MLP neurons of a small language model. Each row is named by its layer, matrix (down: output weights) and neuron, and shows model dimensions 586-681. Each number is 128 + 32 x the weight over its row's rms, rounded and kept within 0 to 255. Numbers have three digits each. A neuron's up and down rows have the sign that makes its largest values positive.
A block is one neuron, or neurons of one layer that tend to fire together. After each block is what it responds to, as a language model described it from the Wikipedia text at the highest values.

L3.down438:168119071132123087158085041117113163087120147110101112121132155108079174150141167118184134111117079162127107116144113106140116122127095236098127072124162111098108145109094164179169158160138098101140141093122154105159116098179151135139061185118144177133154099136117160130130094082076143085
L3.down731:177083130181118146162086122085136111111114116133091139154129166166142067156092096171129148098109144118180152102072143152102095074132110194110165144119098120110140097126120084114107062153109116170156195071170150118141087104168118121166148081118192146115121123084139193149143081182162160157
L3.down1990:087148117124115118161125040093149180071088119153118118100113120195102139096154158166077104122175119156164131162103151102137132131112117185106148097135130114065095085120143155098096110129094095092136176172133147132095147159150111121157119129116111164073140142113076137148094115148162100156
L3.down2347:198196115072187049082131145161122150118126109126192087110152127156102147144150111133141121060126162092109045178138150103155199222147108131093207134052130108162139135116095153117148117116124112156093123113130133209107097123093118092145120120129126160110177125103118103181115097116147129182
Negation before verbs. Negators and similar adverbs placed just before a main verb, often in quoted speech or after a modal or auxiliary, such as never, not, n't, still.

L3.down59:171171132115092099101175101162164125079127115150206059123118155187103044169076183155220151112093128146156140165136084130145161139123099119136109149143116150146078091042179122118155158164120144062159118146139186123133161134128122139113136100105146165101105148156141109143117144151091212100
L3.down268:153123137134170155149112126128153099068180144169080141081175125206093203177146134111180137146129145164102117109079124156122125146103108105130153113134185101144160100109114163134138177100116113125122150128126141125163128190083151159139113165159143146139162145184157110135131103190127173094
L3.down485:133174163158109073129161124166180136075129102067083123148140105084194100091082174096058146096174076112172104127115133163116133113090086142158172146133132151138126114128164082154171143167115094104081105088177066113122101168154195107112096114140128140150086137109124155087119151140148115124
L3.down663:126134137097110056179077183062130130184148134182144107160043137109128158133126173170129165178118125114143135149105109097128067191159138127111105115135103163045117086100089069084132126172107126133143119123145131124134150134160162067101126148123181110161149097175180073100140123145119093138
Table and score separators. Mainly dashes, pipes and numbers inside sports results tables and statistics (7–5, 6–4, 3 |), with weaker hits on predictable phrase endings like as well, Civil War.

L5.down72:128146110116154123092118139101142167199108101107130098150119089148054134150129142098125054124122134139120099185108122119101157041069083153146178097108141094163127100059107126093121141086101118103153146111116122111113164135084185145117111108129100131074151135114157106122208169148133137157
L5.down252:077151126165129151120133175134092137140126123142158122148063169151117133054137155149123145115162135100184167118165119133124033132203046101154153130089164144147123105123114103119112093175134164109095174180144131121115105083136140111201138134139107121105099114096147123152122134116141150091
L5.down380:097067107176126114118126172152046107156089144112128122102112167122111094146148098123126143067136104156113158147102150085175116170132107154111170111093135179120055102129147131064111081131093159159129088142132122162125089080130070197111138089091139081106131063088070121121167148160137154170
L5.down618:107138115134054164180148093056080143118142137132126141061115162141110103114103160182111091091112097153077144179077180107130142129091199172136130174106105190084097131078107114138136130185181144143127144114075101174103155118087129109089114098167179133144141189132079089131121131099084133098
L5.down747:083073137088092113035131098082138216141109070140113076174132097096153144141141094080164099097080090166181092086141118115095168128177155090169113117116169141094065138123129134176206131102117044122115113118128214130097129113121114171145125182138177133155201140121042112173188077136172125147
L5.down1221:147052126180119066070067099160120102146081109150172113169125106105168115119131131127123109074134183170130165167154085135087144062148169132170160172187142169204089118113126132152086112150159059197108167115117112140143065165118138121107156143139172168072124111087158124149118073124129097163
L5.down1554:114099091179149121133100141157097143119134083150098108163109145151121052116173171091135074155167105109099078093064064103077126169118107216125109127191056162168117079147125109086123106106189043122137147087173166113159097110163132103051166116100135136134131153125120130104176080139146127108
L5.down1559:124053145116152104155126190118138167177087134105131127147145121069068107197125169134129155089163112123118131114118164120097174081097123138185101174072170122067181155102062145114116080134153149132114114121130069115128059115120150157100121096121160173184170115130129172105118115111119085183
L5.down1575:091144147086114148193138102079079080098085088126165171117131175136129125121132170149029088140139094109169115137095116133157095108117182104128138080154119131145073129136129140116137187113163121145161065096093149096096070178046130119209156154110139135110114233128081160123088150137090109116
L5.down1789:145122080125095183121121167125140087101170142136171111181117153147058132088120175094150146101109065214123136142111067080174139109096151172123132151099126138121104115089127102115163156116154102149128154175140129127094131100130167066144096123131110164177127178099119087103133115127105114114
L5.down2221:086085188057159162169078097093128100091114099144150132093100099032088111126188129146109107158112115169177170137101118113096127126030074141151142155168159115083070182109104103078160173115179127065221205134111197081152087142109163151159121105113117161106093172063193178159111077153161142113
L5.down2290:114105076127148177176136204128081103091132122112117149163142159122098143124092116149154185120123113142117173136152133174136095157129101092115137103148156123109153153085086164098092121148130099125129130092111137131116145121117158200100139149065122182153162122130235088099164119098118091124
L5.down2350:121149149130145129131059078129122114061123141113165146140082119119094105131184117189113059200068178112050112148125102149146133090058094074113129136152186106138156151129125150140165108164142126026126154176110148168148114073115200124125149186162136119103172113143120152137087120142155097137
L5.down2448:099127062117091188076182159067123144135146087114078113164145124136174107096125155088124138073135142154171138148179089131128121172175092162143117175082119145166067112133119147085129137141131166085172185143150180108132111125124149119100148107134129109149078151121137122103108157068142073074
L5.down2481:113114136102144089154155144149135063121116082132127158121124096114153158088116189152130098087146058150122098126104079098117131120132092118106119126107166111167133130149136099142089101135131093097173133146160179139086153092153112112140125141104181121085097139122105104092160091094140117147
L5.down2749:163110157097102159168091137111153156114082046129139124123124150158138064122163141128101190130224151174072142123144144055201126122151083162117155113101129098197152084129128178087135151102096191163121090099130172176116113083134169114139140086118113077127162144130114132135074124106143159105
Predicate prepositions and auxiliaries. Prepositions like on, in, with and auxiliaries have/had, placed right after a subject or verb to open a predicate, e.g. "were on the", "went on to", "were in the process".

L5.down51:125131133099163180157092136149101096147199189138136074181159101122118135176148161073117112066137153151125184107185162144102101084165163134104149096109110129119088097121102092173114136188147088149160166148107090086106092176110044132095223130102106126177148112141059135144132145147090122142
L5.down102:202111114077171109105090151087111133154117084148180123090103142164178153130146074136140127141089123127161160108160146127112160107171108088137140112104134131166106137089113108127154163141105057110095074145167074178144164153152119162106091149090135152118093150148102117184153119158118128119
L5.down132:115100118131089125058156129079173246101093083075081137128096185156154153147132096092129140139070170175104148117129138120172171156108079104136194133143156099115078160100104142073213081177082152143091170122097134153119105146120103060156112117102138161086162174135174124140180088161114059150
L5.down315:171141115156136098162084150160069123103141130099162138138165070170148109159145125164111138147139145120118103175148188138120111112148127122167083152132075132155159156065134075164112163100177071155138128178181123141124095100123143097177133114127133097144123095067087133117113152184169155128
L5.down1073:129151152186121127071121145145165130138137104147133164156089103159097115131143127055118143139074169094092174109120173147081074093175142155200178168163171114164134104116135160147101114103123069124072123191122128176123105175157159062104121154044113112108200096123137140136125155193138142146
L5.down1088:106131134112102070085139110131138169162111122091153080111153118219094124107151150136123118065191119132169163106115082078078091115163125119098070148131060136039157075159114109125163088116082131188142108063110107121144157177144144134126162138161123189107153055154116126126095135159129074133
L5.down1262:113170149162181131139132133161115157084092173106123093057110089126100153117082108134160122091142105092124114121131085083080146110092169099139166114112114147096168099096128161193102087114067161129135095148097137148074160108088149171131149122083133079187109117116125124135123141069075116158
L5.down1887:165107195059155166180116124083057154083124093126101158097127077112129179148065102160124095162092142143193174136137147130106097156098095123104170156092163201117109131134118184148145128123180104099100160129107178106141134104079095111113114169093140137185121053154135122090165160114183127128
L5.down2043:144097159117158134193105145134145119094133158140162139103148123100159165146105051151088164157076120160206135132157133166141143164128193127099150113143084188119115125123148138175133120150163140153180166198121140118149149116117176126151125140153153177073116098176139110144136100144107124105
L5.down2050:119087114090137102068146128107159137113087170138072197129129136140136128119086099107156084157168163098186135146116118089106114124141129142143122167122147119152180125130136182192135106119228155157088166121122149153136128106102116117120147112142170105142131120161131162113144160106097078171
L5.down2287:161132079179133077128164124189104109180104127147102142096119148194116128138091150162107145098106120157132122135100154123146096105125192103137106149113095054147095131118112091138146087169178117121088089106101167155176114196142089156160132197169098149083118099131189122133132129147135061086
L5.down2506:120079136149085102084112081150164173095128102112169081135118154111141105094103160138081117126098152158110087137128113078142075119169114115113096144089200152119121093144162104133161140119183142133153207118111138130127188113122126166115142148113107095156177117143078117173153149153121129096
L5.down2520:081151121099149107135175150158225123097188135153110140158161110127143173102148192146073121084157108139130143094138114147203163177115107140151118166149108142160138123117093125234134115065146140145160151125101158125116120143133165117118137116122155096119103086108133128210129119156112153114
L5.down2610:178144056146193075159136116148065079176134091162138172105073109187166080116088151116111106154079153110153118138063126137139151071144169134151148081136051123126070153150184133038219172115196149069127122171123162111160086117138102122091098116166150153128168080084147123145143115109120142160
L5.down2661:134131094107129145089111133135094120184103198171102149101121089065105209108147150174136182120116129170134190146149144116150104124093115115161069135113143081173169182099144114095164172064129136116131110111096120138112052154196139167173151132108061111150136089116076155153093175135161082189
L5.down2737:131144129122129140118117109112069122137122114098113170085132095174122113108092092117100029137107160156120141135144106119086126140175149113116139155168151125124136133119029087113141151173114163154137173125081158138143128131110173099084082151133120125166121099171179169093142161107149135121
Sports results: event/value slots. Fires on the token just before an event name or result value in sports results tables and athlete bios, such as table pipes, "in the", "in".

L5.down264:119113132136094108155142130132114108169097103164168124160184081196090127104091116189149137112110110114094113154183110127145065095086095144107158122073177115154124118130148159082132161144129146075161132098112134150093106081158110141152155045106144143179131107133131052145122125120122128132
L5.down411:138146069125124057153123092103053148130096123174085124131149098131142107113130102157155135104099108096151166101157107079121186145119098120107156145087113168130157085060145124095094169137132135129110103121068130097120121131185181109189112146080177086116137104093095139054115136115134089145
L5.down467:127163145128162139126148115130154129040087182141112153112147073174133156152105134165147132166163108141066091129158080106165124147159083124158135114072133172088170115108089135123104135156151171155122092134072106146183071173143116138153100202098140116188116111088136124125086116125145144144
L5.down649:097158197092144139157117134162092109166101159135102154084149090083116098176154116170142167133184144051109179110151111093110103177180084114081138136119110131120106094072103141144144106162155111165174125093100161169100122073099161157094102114111150124087102118255070180164145069124072172115
L5.down852:110164112126108138048120117099142114084123127105121070086083123092128064116154112115160178128172098115175113134089175086131124161090146126123087093094107081137134179114130120138122147091104120137060136164098140146157114177190181137146076116149088116122145139074100165155142129165143106080
L5.down949:121133026120116087140185177183126135113126111135124070159094117153105108148082129117151200110162113122136100163159103197095137107068109088174137111128175130099079133175110158174112142105148098107167150137094141124143147137140125157127122117112091098130152103124131171087165132152115149169
L5.down1502:105118136192132153108130163129096164125037140122148172148122129178079197138064142104144098100107130127095134114139066106157080177141142082068139104142129116166068102158111140105066107170131176098088132120122063121158163130124106207117165188065133093104143133174170123169156146164058127115
L5.down1560:122074070082117129101168157118163173084171167141090144078183098085121121123128104088142133105077088157228104154179134128065166124139072142120129120115141125115128130109118123159151128135170135124061095161172197162196085095170132144185111146149180088155148183131140111096132073139178164181
L5.down1602:160140113133115118058153142129103193097181121090095109127138148121100136087097132112135150145098112170078198105181134116123119171026187110155079139070081076116101164161115110126120173107134083179138135203146146127103119102130104147180138133157170167093109117202162074063107136180103103101
L5.down1620:174156122155116206119129125131143127133170059124124143075175090157138171113121080096116186163086122166071120163111158132171126129139146121104103150143100172141106066121137128120111153127144131179119121147150111132169129151127115143106075126120155106114035141140147108127086140121127120130
L5.down1643:132145163152106123160138140121121159196097173131180130104099066150147102144100103074145128130110161103165131152141137168122168112155141179139131149112155148208145110153109174155095087089211151150114151158127146138079194093176193132172139116145160172072133119178152142152102101207118136143
L5.down1795:171112048121088129107164109163139115113153128123046133127120145110139140150172119081076141163103101085141189169147158099072083090103080144093116183095082154153117079108116189088114144117094125151105155148124120117160176091081139167130075161151151084112074147185136106087182161164109143107
L5.down2038:152083135066093095157097121170077150105173133102200139131111142076086136152116166190166144140103120136180193095084196066077092180097069096121127131102107147120124092136141143136152109148087125087131185193166147122160187108135112124151144199157174132153168123119121089156146188140124127164
L5.down2146:140136210169094133090139154129168140095173115135080150086175194145141178122161148095142073078123092159151129114075149128130127143173119080100092141099169129171082173177158137142159087057161193112097100117141150132124123092126135214093053138143160085122108121151194160152170083087120162127
L5.down2275:193142046127092122075122111117120097112147108083104163136140065174113094143114095122101146138101102098179212125130150123161096079150115141077097141125180153135119109136204145098133142176159131113140180150121127136168156103127170043117133142140139134108124169112104131107124157171113167058
L5.down2371:116105147179114131048111183131115127133129084146100157179153126167180101017124097000157194168126142162141180105213110119180093129163187236122096082127097157181158149109112140157087163156127123101142104180019150095153137132153118139185213132169125136151172164138164087112165157156122120132
Table cell delimiters. Pipe separators ending or splitting cells in wiki tables of films, songs and results, plus track-time digits and list-item closing quotes.

L2.down2349:102082089149133174124100109165137122137102117097149085122193162132152078159113113129128107158127165120117142123142162098100134103123154131164144098150127097129101123172150104136063150124112110084064112103132178112152109149122126096158146141125104135139142125150141149111097109136160125174
Table cell separator. The | that closes a wiki-table cell holding a long name or title, like film titles, court cases or ministries; sometimes semicolon separators.

L3.down115:097049119133145091128168094112149150080107126157134145128123208100127161132115215145122100174168117169131075136137117131115059133116071116116093180123130050116063146047106173131111127157162165160080169128085101155135161202173206158088071163101127132118113171086154123153098130111118229159
L3.down1804:099125139139202145160122132095164129150135127116172182151102127082128098122153133190136142128097142197157086112096170102151120058040138134119158110173145109081133122107165101079102133121119127107087113131151127125153143074122100130152112142175126142128064161077103186146158126131194116192
L3.down2282:119163129117112154106091156140073181093186119144124087030059079106085166163208094130126158152211170074100136071121102140121136130152116179103097094117157135141083119125156121064151124096143124149147114061174093110149137091160095093096126104130105134128116092093172111164117205145152066080
L3.down2726:114145151084126081133188154169161134118145122166181143136194132107098135119153170141068168155155086140065095161208106075099083124101103123111111050125147166118073130129118109116067120073144191147127142152118193135064133060100178126081159152161091132138166094089078133114095108144065133078
Commas in table lists. Commas separating items inside Wikipedia table cells, such as year lists (1979, 1980), tennis set scores, and 4,000. It also fires weakly on scattered prose words like too, currently, still.

L2.down2572:107110146135122088156121118099113110094118126199071107140112064181141114147092129112106101098114122172148167073163119107175126093103158103132114068166102164080105171149076105182095122194162112150134135157161157107064123144114108195121174126098160149133178166168207136146156154187131116094
Copular verb before predicate. Linking words after a subject that introduce a predicate noun phrase, such as became, was, is, described as; also pieces of names and separator rows inside wiki tables.

L5.down205:121140110145123142108114180097147152137160129111153131134080056100065159100178112172126130200144066034099124169143138161109124105134107143105049160078088138091117153110119119120077076131146144145092185137116089103198105099069139109146143118114142133151115146111160151129159139066156110194
L5.down561:112136186178074182101104147116126162128112155129151132182153114165102152066046085161132092128147153139089150115152132129164153176164146104102095132143062076143128141113106121167159157128092119173149151225161139114107110144110063155157054136077137198118167112060127116135109152059112164149
L5.down926:130121111134150090189142121112167132179144105167121128121124130055184141179167100117131117109128123161121122095075145107087096112155179097086072175124153131178137085081165176146089138116196113129080081133135206087105140120109107119159129186133112150105091159089128193110161135206112085167
L5.down1247:105110132108117170140126117119134128152225118208131153103114126116106101062145118165100083123185167142106181121085144069150153151178170137114116102099133074065181123120155164118146130069113131099168107103117075129128119135146093140126142129124084130162149132086135090174147148178155113124
L5.down1294:187056104102124182145058121111177135103091128136110155148151100106147095121104166166154091103071156107147090135100157136144174103166077098161139049091166077106159143126154114162125084085124131096073095116092076124156152095039159177154125130111114125098166095130140100188119089179172098111
L5.down1310:145122138206143153120058094071207107116172135155137116118109103170108156117215134072140100113104118073139157148089179085135210143191129091168109119092169145119044106100169184120093124137146135191143107135092075126130138147160095181161120152176093134083148173108168112095090099230121154188
L5.down1364:117154129167157157138143143146098166144176103150181137141101160145123156148173161150106094097194163069147180154148135090111113137131115112153117123153059151161135124077123129149114177131125110160083073128070099127084082124104094118177056189129161132123145101111084146119066144124137128125
L5.down1381:083157212068148061107115144123181144132131102132154153198154135086168097194080069169121097137202090128117081103122102127139158123143144110171101192118160086112174127166136123171160115138137131131176166136169165145141112118132143093092078142111140155120131096142192140153110110115209180096
L5.down1684:146169134144107085152121121117141067129117149082121152145157147127060107188155113141117082146095087141100145147116139152125151152176102125106158105162109159112111100171187147126139145137077105167143143119147157141081115158068194116104111150109182134134127119109104078137132141102135126082
L5.down1849:150151116168137113094156136123161182175100088132121141142194145144170196120176135136178147133118131109129121121133096104145108174118092127107083105157139108173085193130165146100138128049116192120094175121117168134170154131111099152156124124142147136109111112102135127168106138137177138102
L5.down2045:163127067112138077135112181119096114148150119172126122154063155171116089136176108135121117172110143107149124156118136119111149075092153074165146131082182174178155131103111041088118139115153090131176096106120176158133141104164143150137134172110088105126124186134142124077096194148034067192
L5.down2152:123042141101154158118158156174159144142193102162098116106161108147138130154138152132062096156107198108107118054122128099166097151216150114113184161150102137165127101121141087138125086166130098116097121123102195080112134103129076127124119090154139122098165117066181135121158127138129120155
L5.down2285:160173083092092102131130148147087106154114124087135165194082162082105131089114098111113135105102175083121174080122111151141137156146196125155076099112117126106156108123185118194167065114110122115111136184136107107124137178110120119145095174076076130144103083084153091127109180175172164131
L5.down2343:127164178179106131113131067089105084158199156134113131158189115149112111159163151125161148068105117112161122099119103123131172120139042104161140112128100086102192070116154082042122090126122142091147127132093172126107142131167121107096157142199115143135142109130131169168159105161156149138
L5.down2512:156124180123150111173123150136166134153100127125082176110154159095124157088158130092124145120119127111127134174114079085181097106104130122167117164160148104118106074124117139166143165119162125162081141181077179094178078130124140186143134109112084121109100139108124088048103095161113140030
L5.down2611:158135160148104100136141137141132091147148094160159101134118078134082088120183084066084091149100129100079137102141195090095044131178182056099156148106097058157130137103122189048156109117138061125134162086133149133084169099138130142133087144147106119112142127141126150147101089158137137125
Table and citation connectors. Punctuation and function words inside structured factual text, such as table pipes and score cells, legal-case citations, and the "of" in formal names ("Parliament of").

L5.down191:094101169088071105132129093157161170149145141130105148131119102115065139167150140155139141145116130079042126148119189126165156094133118063070131113131100118124144149132133167137141081146123092111108134122160096119129176125148131144122094134124072113079137097076080156093140088093149130091
L5.down427:133121135098098139120113073158160071139132158164090111102169095127193113156110095081091171154146176062118131145113209068088109081144161141091101108123178126157184116145162160176115132109148114129122157131115153134178139128175146205217065116115140035067123088092137098157094119163138122113
L5.down744:107071163089149120088158120043117116185072147124153165139213086128127154148105061128146122140128141186127143150130068122155147127136158147199174107136141129092112065098171146118167163154113059122125145114116111163108136107159094126121114104132110134152123140108080152125114099196075052107
L5.down811:132122150124143096128122031102108065117110153129136128080163125157112183120089188071128146105131174137154214142104142161107111185128158135092173096147113153124139123139129147133136133111121119107137079132130119089144121133126164140139140109094123161097139229108176092196106126144089150094
L5.down980:114162171157128136137133150063184115116109151087096158149090199069123130073115097115143148126099134165143085128154127123126135118112098130126111116177157107179140123105133148149125094118107081115137183098125144195121128094091151084172126100138152121121130087154126158178153155119145112153
L5.down982:131132173115124126102104139132151089153116068134113148174124115125158077172155183220103160179144106149143092103150178119088103152216100113152157126118110191113117133132089198113142076105142131056130142159140142111157115146150122103134126155138089136116184123146171079155116129138102113112
L5.down1110:128105109238159096083087169092143143094116087104173086175145134103155096147133145079097150143186136128162146095097071070137151165119177153107140138168104102166150132225161160118113141155151150120140159123171127110179156114102029123192136122115104170150171162087125101078161164178062138119
L5.down1176:144111113120165114113156097184177116159100147127150146180119133114125178153138118149150102124114127178098119138111077167121113108071206105113135070177111136118116120134155130163112111098090106160120158139154102129156085096075157145089153065154147162145130135146154157123173151138114142128
L5.down1332:104086144102146112070171143128120182131146150143124161094115148078073159074140094107125134157212109129175166111096159137159117119080166147113182101090151133128140174143088169132135101172104128093062139065140084163119113114126156137133066145103155140113084174092090154172112151170104153154
L5.down1591:154126185162144109141133171136098106112148146143136140128151130068121113065132137092136102084104120105115118098079119109125157134095188157167136154118081133166145140134102073088114097094149074106112113091169130127165098113178177119113130055146128065105120106065110122139176154048178143087
L5.down1828:147040142094107094114124185131157111124099162161132103107120114182152073105132098116122134157128144133145148137125180107110124132137129149099050146113182118156132159131121127127149120180175113114161195149062150082079140095109144138136106144085097202115078150138144092111157123198118073138
L5.down1960:117110133130080150156133084104135128168105084116123131191130121124216147145150038088138090158171192149080180141135146120135105178114104124133101123178102091078146127112131099143157147152079147103153161084150095150124138168090090112095142183135084159132113135133069128130117160109126087108
L5.down2127:125160163162135097090104149100149144127119136116070112146065183091163117110120119127153127146093143210127081132088079191154148112074189109184143141153089156173142141180149138092207106151142101146118161100110157146169102135137115119093064115137114087097127112111108166116144122114103150162
L5.down2149:148144071136176078200094169116112041109098171099069109156110093129053118150141160175076109155167162144148122126165080090131083180162116099067160116183152129102103137167130068101115105100113137110133105138143096159199141095099118191136142088134195064133137194081120171102175167132078101088
L5.down2179:151132126134133150089156143114123065114117071132124122116103026174103099155131107116145150088178173101168150090165111068092102172142125158098126115122066111116129167111124094113138133150155095101102126105099175060156196135178097141080146095180168100085027150089125120127075116146129127191
L5.down2539:123191141154142175142122115120125082156134126202111104140109108089199101140135147121137116139098154185113097174099142107175098052167106117175171138156086149081169098134117080109149165152142111114171096131119126174120123145132158138054065123088117140141145093140134118108188139174100123084
Sports result and score positions. Separators and function words in match results, such as score commas and pipes in tennis/MMA tables, "won by", "defeated … 37–14", award wins.

L2.down1724:095138161089101193127156105100131098126098081166188101147133126096122116155106133137140113122153047180136112102155143126078098090123108135159132166148134168078158067130171125083132165136139157083110155102180165143180124150154088125162106113128141162103163124088113194112184150097151117107
Preposition "on" (also "at"). The word "on" as a preposition or particle after verbs and nouns, e.g. went on, worked on paper, on 25 July; sometimes "at", "in", or "on" inside words like onboard, atoll.

L5.down44:108073156175081114207098097143064078156100182177128164103119133159174167131104158163132158101103083166142133109102071084103136120023076172107076037176087162124117115192093166160124158140138117081135120160164095095150097095170109176162170168125131098145071169129158170167167163141118144133
L5.down56:126154142141142137172118128100068161152167115127127138123102180099073107175122146172177115088118124123161113101161161103129114153102138207156123133085168122071077057092190077158140102107159112126208101228112193159168102156124149107140135172168084100133121146137153116140164126158082189154
L5.down92:113125158109165172239128107161151139098105158155139066174143123085130187130099157133121170124141108098088143150126147118107102172088124169077135086114094133183136153130128108142110069173118142146127128148158077156101135125158079123118138130117164108122126132206179155141146173110137108156
L5.down219:083103151156070161157134126130141106128118128117128162133114148144138109150100066095154133181056105125083124166066106115143176147082106116124067132123128142152117111117108127165117147121086146103092224173077118134153096176101082091108158182159084088138146149096117134088175126113151084145
L5.down268:151084120064170136099233114149115139124124144124113141122123143161073124080199117101131085128122104147142141114137041155118093102145174125142151113081119110103145171134179169139136066133170152188090128120139164088072099132114138113110064132126148134094133113145119112171139109118108154146
L5.down368:092121197106144191138088124064170128137088109089114122069141124129072098176104125066095084068152102152161101144123161142098165144149071130070096125151144054118037091141118169099172120130161055164145163204110156124124144123139118154134174130154143066129118170127146115134121122139124101110
L5.down450:113132166140111114111098109127082119122095167115189162096135106160120144156133148128108110135127082129117093175110119090136164164143190153135137110184091095143052096093120128076106116165089096140113097125107181130122131193131186149100131171115128075137105124098052137126131149154103131087
L5.down529:066164084139109121195099085124088113144077102129119150103135139144112113133143164097147113112100134074071095146171163112096167154178177123145100163118093139082156097167141080105110197104104120154073080134119154129122110150079116169105112158130073127181181124159124197105119165135140081168
L5.down1360:093108150095155131209168123179099112112114169159152128136131156118119145088124128128159110154145096092124106089130150161162101165092151233109157149144158168097148153115167107090119165138102131106127117131115098132152217192125125143132143116118149109133122140197189099088114131185095131149
L5.down1587:165146104116177119103072099121159134119066115190149171136143107110093104102135144075135129132111087097115122103138160108137113191148161153133091118191139089156171115138098173106157087186106127105139090098105151151110143194121138125069169134130130113153168124085036052140147180145128139115
L5.down1664:114110132154134078142085081155185116160115162115159172129159157114151099089138154112124116144231134186089036122137180098167068167117180178139163148139184156168079213140113119093166156116122084124048166157151121152068104166145084172124188111114176115145115140144109144143128120126087108151
L5.down1907:117114111199166168137173054095144093113146108107131117116138115143100184109100172104134109147076117151127077103082080147115177119104187177155132135054112168159108108096058116128145088150155116117116084168098170123135154110104152123060137197182145136123075117155166122104090144139131125111
L5.down1927:122116175188223147164146096042138160130158130155121131149101191149124144181223081176154117117197089121140130042199114114106152163157079146104112105152143079112172140152129205109114150094031070134113111147127143096146121150150077172168116145112119170129111167199159136150106119095072175120
L5.down2238:099128109179131119200154120116125118096114089139140063131078125145123126175131109191139159183132087111145168110115153173077150134116156181142129178141127158087123151112150187086163134121126124130123053184118160088169084124127138082207091131130123125166108122168099171130167159143129119136
L5.down2453:126077176101129168115157136132094119084145112128140136157130083174094175113167127181086101078151116092103179120133100130111104180111101185142141131104133111137189113107140093170158104153151132103155137114089163117110118042091097161096116162112119148121057155144171098149070137168149148110
L5.down2535:073178194118151210127054103132073124113119139191108097134105106163140122198155085135171088128122134140147172113167097115118124162114116140099109093126094112110106155165142169125134135089157141158102108143127136144110115171184123149175115162108116110174096185127081069165188138155094113136
Predicate complement slot. Copulas, "as", and object pronouns placed just before a status or role complement, e.g. "made him", "deemed to be", "described Lu as", "had become".

L3.down330:116089112129100135124152133096166109124172113203115135153167147132070074134111184205146121082137156120147168147125076110084161085123164127148151165129111174096112151178111116159150128165142170135171192083155124139094122115163144108114110150156090174102171073075163112096128168127146101101
L3.down1213:130140155136105067153133111117133091121090076130120170134171070140160165101092116125166107122116076128090161096134149130084155172089085154075135152132127185152074109192113132102187130156113202117193153131101091152134101133146173097131150141138139130072114108174149156151109155127152097089
L3.down2472:134122063128119123139132125177111094148107100115067120097161076097135086107121111155164132090161136134150109178116103140163160138119132200151094121045140158103181148168173122142079106145104186106149212159071092173144132128122162099131186116101077098060154152148094141122108103134078112142
L3.down2652:084122142123121171114112104103075129084097129152115131140124108129175099164124121141129126165139117075131101142075124120175162111119112090104120092160163110131075173111113131124160142195068095175187097088099178136115170106130119097094084144159084124090106148109032109129153049176144106086
Clause-initial scene-setting prepositions. Opening prepositions or "there" that begin a new clause or sentence, usually after a period, comma or "and", e.g. in January 1905, on 19 May, there was.

L2.down218:120117110058136134096144170169152124141124131166174116082136086158146149102178104104090124145102094126132148137145135120143129069058112139111122112116124147093146115150130170110120103118089108130167154078091123134161140138150105169121146030111101177137159165128104146173119114176151126153
Table row-ending pipe. The closing | at the end of a Markdown-style table row, usually right before a line break, after an empty cell, a dash or a number.

L2.down468:135117129146107176094188125151162183136153178136092158129158163107073156108100114146112127105151082138107152091133192122033092185206082137170151146133167151124116152103139122100081110169159080156115200140144181141113176092078154129123130115203131109129099152098152115133130112086109125128
Tokens after dashes and scores. Tokens right after a dash-joined score or hyphenated compound, such as the comma in "6–2, 2–6", "by-election", "Kingston-upon-", plus election words like run, challenge, Vote.